From a checkpoint of a small transformer trained on Wikipedia.
Size: 11 layers, MLP 1152 tanh GELU, vocabulary 8192, 17.2M parameters.
Architecture: RMSNorm before and after each block, rotary positions, no biases in attention or MLP, tied embeddings, capped logits.
Training: a variant of Muon for these matrices, 630M tokens.
MLP neurons of a small language model. Each row is named by its layer, matrix (up: input weights) and neuron, and shows model dimensions 176-271. Each number is 200 + 30 x the weight over its row's rms, rounded and kept within 0 to 999.
After each neuron's rows, "fires on" lists the tokens most often at its 100 highest values on Wikipedia text that the model never trained on. A number after a token or word is its count.

L4.up349,185,227,156,203,212,172,204,178,194,226,200,187,209,203,231,159,186,229,221,195,231,230,178,197,247,238,174,210,218,179,185,224,196,242,198,187,234,182,170,220,254,210,135,178,233,170,132,205,128,205,214,249,225,200,202,166,251,148,232,157,153,212,182,204,171,214,218,170,200,200,310,182,194,210,159,190,230,191,157,187,206,150,228,204,211,167,153,173,200,213,200,262,157,288,143,168
fires on: " " 52, " on" 9, " in" 8, " Party" 5

L4.up897,203,212,245,220,208,144,214,194,223,214,233,176,155,157,204,200,150,217,237,157,193,189,254,230,224,232,160,201,186,189,219,176,238,216,154,179,167,183,165,170,216,185,226,213,214,223,150,203,226,185,170,206,159,198,230,224,274,202,229,158,241,178,208,204,180,180,213,213,244,207,212,180,219,254,158,225,236,249,177,169,193,249,224,189,221,149,198,219,170,216,224,198,219,219,215,225
fires on: "s" 62, "ity" 5, "or" 5

L4.up1059,215,155,185,236,230,216,206,200,210,190,181,207,177,161,220,196,253,171,181,121,198,205,187,200,148,236,207,215,227,197,211,270,184,208,209,202,172,176,206,196,245,236,223,197,189,146,180,257,222,242,185,192,275,181,151,164,240,201,216,292,234,197,186,201,198,186,254,163,198,184,213,135,217,140,231,207,190,198,253,169,153,210,180,200,206,212,191,210,156,165,153,153,205,218,250,201
fires on: "\n" 26, "5" 11, "nd" 7, "C" 5, " /" 5, "rey" 4

L8.up794,191,209,243,240,190,159,202,192,122,184,206,162,224,190,238,231,230,198,195,265,170,199,205,164,213,210,189,238,179,213,272,249,179,203,152,236,173,197,201,207,200,186,251,154,244,159,232,214,141,216,219,252,246,233,216,219,230,220,216,193,232,192,212,168,212,151,207,230,234,202,142,261,158,228,178,215,262,187,203,249,227,190,214,157,185,217,179,183,214,159,236,175,235,245,197,204
fires on: "s" 34, " |" 34

L2.up582,220,201,188,167,256,168,132,164,213,161,162,114,237,180,177,210,164,206,169,222,164,195,217,197,145,241,249,223,185,203,149,259,180,198,154,189,146,196,224,182,224,170,224,207,203,184,225,216,166,255,211,143,222,177,208,194,201,208,206,196,173,209,236,266,196,227,248,205,215,227,197,219,196,234,216,178,262,138,181,196,178,239,202,201,161,218,200,161,182,156,175,229,210,190,204,196
fires on: " be" 28, " |" 23, "-" 18, ":" 17

L6.up278,183,258,273,214,167,218,240,214,215,130,223,204,216,152,187,177,242,218,198,139,176,224,222,171,210,226,163,205,155,229,197,181,214,218,228,208,253,229,251,189,203,255,181,233,172,239,178,178,129,221,171,176,173,208,255,253,210,235,217,194,226,222,189,134,247,173,192,205,211,249,210,203,223,183,208,206,199,184,247,244,161,187,191,193,217,173,207,182,213,162,240,208,174,200,231,190
fires on: "\n" 18, ":" 12, " for" 12, " to" 10, "|" 9, "1" 6

L2.up581,195,204,224,133,157,184,198,167,199,236,186,230,237,198,202,243,168,206,249,187,219,201,190,185,145,257,181,208,202,244,255,173,194,212,159,176,210,192,211,168,150,202,228,205,180,203,150,250,230,201,227,183,187,149,181,255,191,209,233,194,201,181,175,192,202,193,227,224,158,184,192,184,151,186,221,216,191,150,203,147,262,198,165,228,165,206,201,201,221,193,223,226,188,148,189,212
fires on: " team" 18, "==" 18, "PD" 10, " series" 8, "====" 7, " |" 7

L4.up716,208,213,180,193,194,147,144,199,208,216,267,176,225,162,188,243,222,201,178,205,219,165,225,218,231,159,173,209,152,254,213,196,211,136,263,189,206,166,179,194,255,228,238,207,194,208,195,156,203,178,154,155,186,231,193,253,271,216,201,195,186,192,229,225,235,235,205,224,180,209,190,211,189,238,200,230,194,208,177,190,208,220,174,234,214,220,211,211,215,150,224,201,218,191,195,211
fires on: "s" 74, "ations" 5, "ies" 4, "ers" 4

L6.up355,220,207,204,200,205,157,200,225,175,191,204,198,177,113,158,216,235,218,180,237,198,221,149,171,141,193,229,228,187,150,219,221,139,219,207,250,213,201,229,191,200,161,161,221,176,178,205,168,226,218,244,167,158,217,172,193,132,128,195,153,199,191,237,158,183,262,224,211,233,245,199,211,192,241,182,253,230,193,178,233,160,163,236,200,223,178,214,216,188,229,282,167,128,198,232,200
fires on: "," 62, ")," 11, " and" 8, "9" 5

L2.up454,202,226,250,205,235,179,201,180,199,176,191,212,231,211,169,204,138,235,208,215,266,220,193,171,181,203,147,235,199,233,186,111,244,228,220,227,200,228,181,241,218,172,246,209,174,208,164,192,162,222,217,216,188,201,205,208,242,206,161,183,188,161,196,184,220,178,155,160,234,198,199,202,212,188,237,140,154,138,210,221,200,198,189,249,275,196,232,215,219,219,203,230,179,176,191,190
fires on: "|" 21, " company" 14, ":" 11, "formerly" 6, " use" 5, "ent" 4

L8.up823,208,190,215,179,282,177,158,199,179,191,232,181,187,177,171,219,175,262,151,252,214,196,154,174,167,225,229,174,226,221,143,187,190,192,210,228,195,191,203,228,217,218,219,194,160,211,174,208,196,241,207,206,208,204,201,169,250,151,234,189,244,235,194,229,213,185,193,205,133,242,170,164,200,215,186,200,205,215,180,183,225,170,208,219,212,243,207,192,181,154,164,173,150,233,204,221
fires on: "-" 30, "al" 16, " |" 8, " " 7, "bu" 4, " ibn" 4

L4.up303,231,208,172,223,190,249,191,206,174,209,222,153,224,192,170,198,250,224,225,186,227,178,243,187,173,211,242,205,179,212,186,218,190,177,188,171,139,146,182,182,255,233,218,241,271,215,180,182,202,237,192,243,237,183,186,199,254,193,230,199,177,238,194,212,202,214,190,124,233,176,217,216,196,185,208,152,254,255,214,185,164,239,166,258,223,188,173,160,194,208,200,201,187,205,156,169
fires on: " on" 33, " sent" 7, " imp" 6, " to" 5, " in" 5

L6.up782,146,218,231,165,177,183,178,196,189,201,206,248,192,202,178,226,168,182,207,203,184,230,274,254,205,200,151,226,146,225,226,208,212,151,209,150,198,198,206,223,179,155,170,228,198,158,205,182,196,225,188,221,208,230,223,211,219,179,204,167,219,228,177,189,191,214,154,211,225,245,190,158,204,171,148,228,208,247,171,191,226,185,243,202,202,235,204,182,136,218,194,212,237,203,171,156
fires on: "s" 50, "ers" 16, "es" 5

L6.up223,178,198,224,197,240,145,145,175,198,209,216,176,174,183,153,228,202,267,202,243,167,239,159,234,202,237,191,201,146,152,215,215,248,200,220,182,235,169,246,192,209,186,212,151,204,174,203,189,150,238,182,110,194,236,276,189,203,230,188,186,202,220,177,112,216,188,154,192,227,238,179,193,177,158,214,180,219,221,207,208,202,150,203,225,186,188,224,256,186,170,147,133,179,184,258,240
fires on: "'" 39, "ic" 7, ":" 5, "ik" 4

L4.up211,196,254,219,218,202,240,236,186,171,180,191,203,163,202,188,194,201,189,167,170,194,199,167,236,164,249,198,166,204,170,236,258,205,204,241,218,216,223,194,260,195,142,202,156,135,146,168,251,165,158,200,153,243,202,218,205,207,176,246,197,223,210,136,210,200,253,192,206,216,175,203,232,223,211,164,169,166,269,228,220,177,283,197,224,191,150,225,210,222,166,242,202,194,159,181,119
fires on: "-" 21, "de" 8, "ook" 7, "m" 6, "a" 6, "ive" 5

L8.up77,219,181,225,215,170,247,198,167,184,218,257,147,266,217,205,155,233,200,186,197,241,182,166,177,176,186,246,180,202,181,170,185,199,153,177,190,176,199,178,224,221,213,226,170,293,220,253,162,215,215,156,223,131,206,231,213,194,179,250,146,187,212,233,224,199,209,209,171,223,149,235,244,209,245,206,169,189,210,165,199,252,239,209,195,147,182,157,173,206,215,236,221,205,219,217,197
fires on: " de" 19, "," 19, "–" 16, " at" 14, " (" 6, " of" 6

L4.up892,158,156,210,211,170,223,248,208,237,203,215,170,244,154,223,213,217,229,202,263,157,240,255,191,191,168,207,173,171,218,228,146,141,214,209,201,204,144,231,200,221,154,195,199,181,175,156,226,186,169,168,218,239,264,193,170,171,230,216,195,178,216,253,174,219,196,169,239,179,212,183,196,160,200,214,188,197,192,211,213,167,172,230,156,223,184,177,216,194,147,204,197,97,234,223,194
fires on: "." 47, "4" 8, "on" 6, "3" 5, "|---|---|---|" 4, "0" 4

L4.up551,158,201,195,200,193,248,265,128,236,193,229,196,232,198,248,140,207,191,175,233,214,169,235,152,149,196,196,212,200,235,197,163,219,209,205,197,199,239,206,228,190,188,245,207,196,262,193,177,183,194,202,191,200,187,173,214,184,227,205,170,137,200,170,234,154,240,275,140,190,217,187,215,224,220,200,193,166,199,175,152,186,172,194,153,210,167,214,224,224,220,221,169,183,208,234,223
fires on: "," 16, "–" 12, "ir" 10, "tro" 7, "lor" 5

L2.up719,188,212,200,234,213,154,218,116,150,158,223,221,173,203,254,166,224,241,219,216,149,255,180,205,199,247,146,216,238,228,191,194,244,226,183,168,194,213,185,234,171,150,212,168,195,174,187,217,208,203,186,223,154,232,240,248,254,225,198,267,187,235,210,192,253,184,238,197,203,235,180,238,130,175,202,194,240,177,180,176,218,195,174,183,194,199,167,169,211,170,252,200,178,213,220,173
fires on: "s" 18, "ell" 11, " site" 9, " review" 8, "er" 7, "″" 7

L8.up383,206,243,188,195,179,220,237,214,211,284,182,216,191,154,183,166,183,176,169,207,228,230,137,116,142,164,212,194,222,182,182,130,174,147,168,209,179,214,268,233,247,175,225,223,217,235,164,199,168,235,167,188,246,212,186,198,167,220,186,197,187,190,175,144,221,182,184,214,183,221,187,222,244,168,199,197,221,153,228,206,250,201,174,195,179,198,227,142,219,246,177,210,162,236,172,148
fires on: " was" 32, " to" 8, " until" 7, " before" 6, " since" 6

L6.up482,231,221,220,187,207,111,183,227,232,238,174,203,308,214,213,164,222,213,208,213,168,224,234,136,233,162,170,245,200,187,222,247,186,177,167,237,180,188,161,181,182,229,249,256,235,179,212,189,232,230,220,147,188,218,195,206,147,150,223,188,228,248,244,274,164,212,129,187,164,183,190,175,218,211,171,216,195,251,180,190,215,219,199,214,204,182,196,204,233,209,184,198,147,183,187,219
fires on: " |" 30, "." 25, "-" 13, " a" 12

L8.up543,172,233,202,219,217,186,238,227,164,229,209,200,255,211,220,152,192,203,145,172,150,146,210,242,209,218,215,228,194,250,238,165,253,219,163,209,190,173,185,165,222,204,251,179,197,225,194,224,237,251,180,158,209,171,170,235,170,205,187,202,221,269,205,215,218,182,196,171,211,226,169,117,154,248,188,191,226,212,204,263,199,193,191,233,190,213,161,215,210,251,251,192,199,174,140,193
fires on: " |" 35, " and" 11, ";" 8, "," 8, " Mar" 4, "." 4

L6.up496,199,233,175,182,228,172,182,219,209,169,210,137,198,209,206,187,218,208,238,218,229,207,174,202,195,198,170,183,181,174,238,186,148,170,262,171,201,169,231,213,197,196,240,243,217,203,193,187,175,190,147,156,166,135,270,203,202,179,227,220,235,219,226,245,241,154,180,235,232,175,221,209,144,189,245,186,192,235,242,202,194,229,178,168,163,255,221,188,178,232,213,177,171,228,173,224
fires on: "." 16, "s" 15, "6" 10, "9" 9, "p" 9

L4.up1071,191,229,189,186,168,218,180,215,212,206,189,252,147,130,269,149,242,158,224,211,226,199,149,180,248,218,205,226,211,147,225,205,231,146,179,228,210,272,208,187,231,232,208,188,172,182,226,306,168,170,120,177,189,170,205,186,163,202,211,200,200,217,195,134,273,219,180,183,195,209,259,221,184,157,206,205,171,203,187,184,200,244,220,144,191,184,195,198,215,248,221,232,208,197,205,202
fires on: "s" 38, " both" 10, " before" 9, " England" 6, " to" 5, " record" 4

L6.up927,224,218,183,239,181,177,163,215,153,209,160,185,218,198,215,222,198,238,180,240,186,198,226,210,215,197,174,194,149,184,203,160,214,219,227,175,235,171,201,252,168,188,232,211,225,225,169,198,224,171,141,232,180,189,231,272,237,198,190,143,212,207,228,213,184,242,221,214,245,269,212,238,147,188,177,224,219,213,154,241,207,204,255,154,207,256,193,209,245,202,224,168,176,214,191,233
fires on: "s" 76, "j" 7, "ins" 4

L4.up865,189,182,161,187,230,135,208,181,199,151,187,213,204,164,238,213,204,206,196,179,147,196,245,298,193,177,184,148,144,176,195,207,201,154,135,201,187,167,229,155,227,148,221,192,217,197,212,205,200,234,218,164,177,247,228,189,185,239,241,190,205,198,152,173,216,199,222,166,205,198,199,178,180,183,192,236,195,205,199,224,155,179,227,204,195,186,230,200,241,152,270,221,186,182,195,166
fires on: "\"" 15, " died" 13, " release" 7, " death" 7, " performance" 6, " killed" 6

L6.up613,239,212,213,215,195,240,212,224,202,178,191,176,202,194,256,176,190,210,234,190,237,174,219,212,195,153,189,172,245,207,200,175,210,224,195,209,179,217,192,228,191,251,198,174,206,199,156,234,175,168,155,207,209,191,172,230,190,161,225,215,171,217,176,256,143,193,212,207,180,188,198,173,204,243,197,179,159,158,168,206,238,168,216,207,126,213,157,190,191,232,174,214,173,210,176,234
fires on: " of" 20, "?" 11, "–" 10, "able" 5, " well" 5, "o" 4

L4.up479,181,203,187,232,175,188,203,182,181,199,250,181,207,143,211,267,184,245,124,197,174,220,220,197,198,182,232,163,231,145,210,206,209,196,203,247,187,157,231,225,230,149,214,226,193,215,158,192,203,254,163,232,193,242,190,145,254,165,208,220,196,232,194,221,182,162,212,184,202,169,171,231,196,217,214,190,166,232,145,184,171,200,162,257,185,194,168,241,181,180,193,214,231,202,175,213
fires on: " " 46, ";" 7, " studies" 4, " |" 4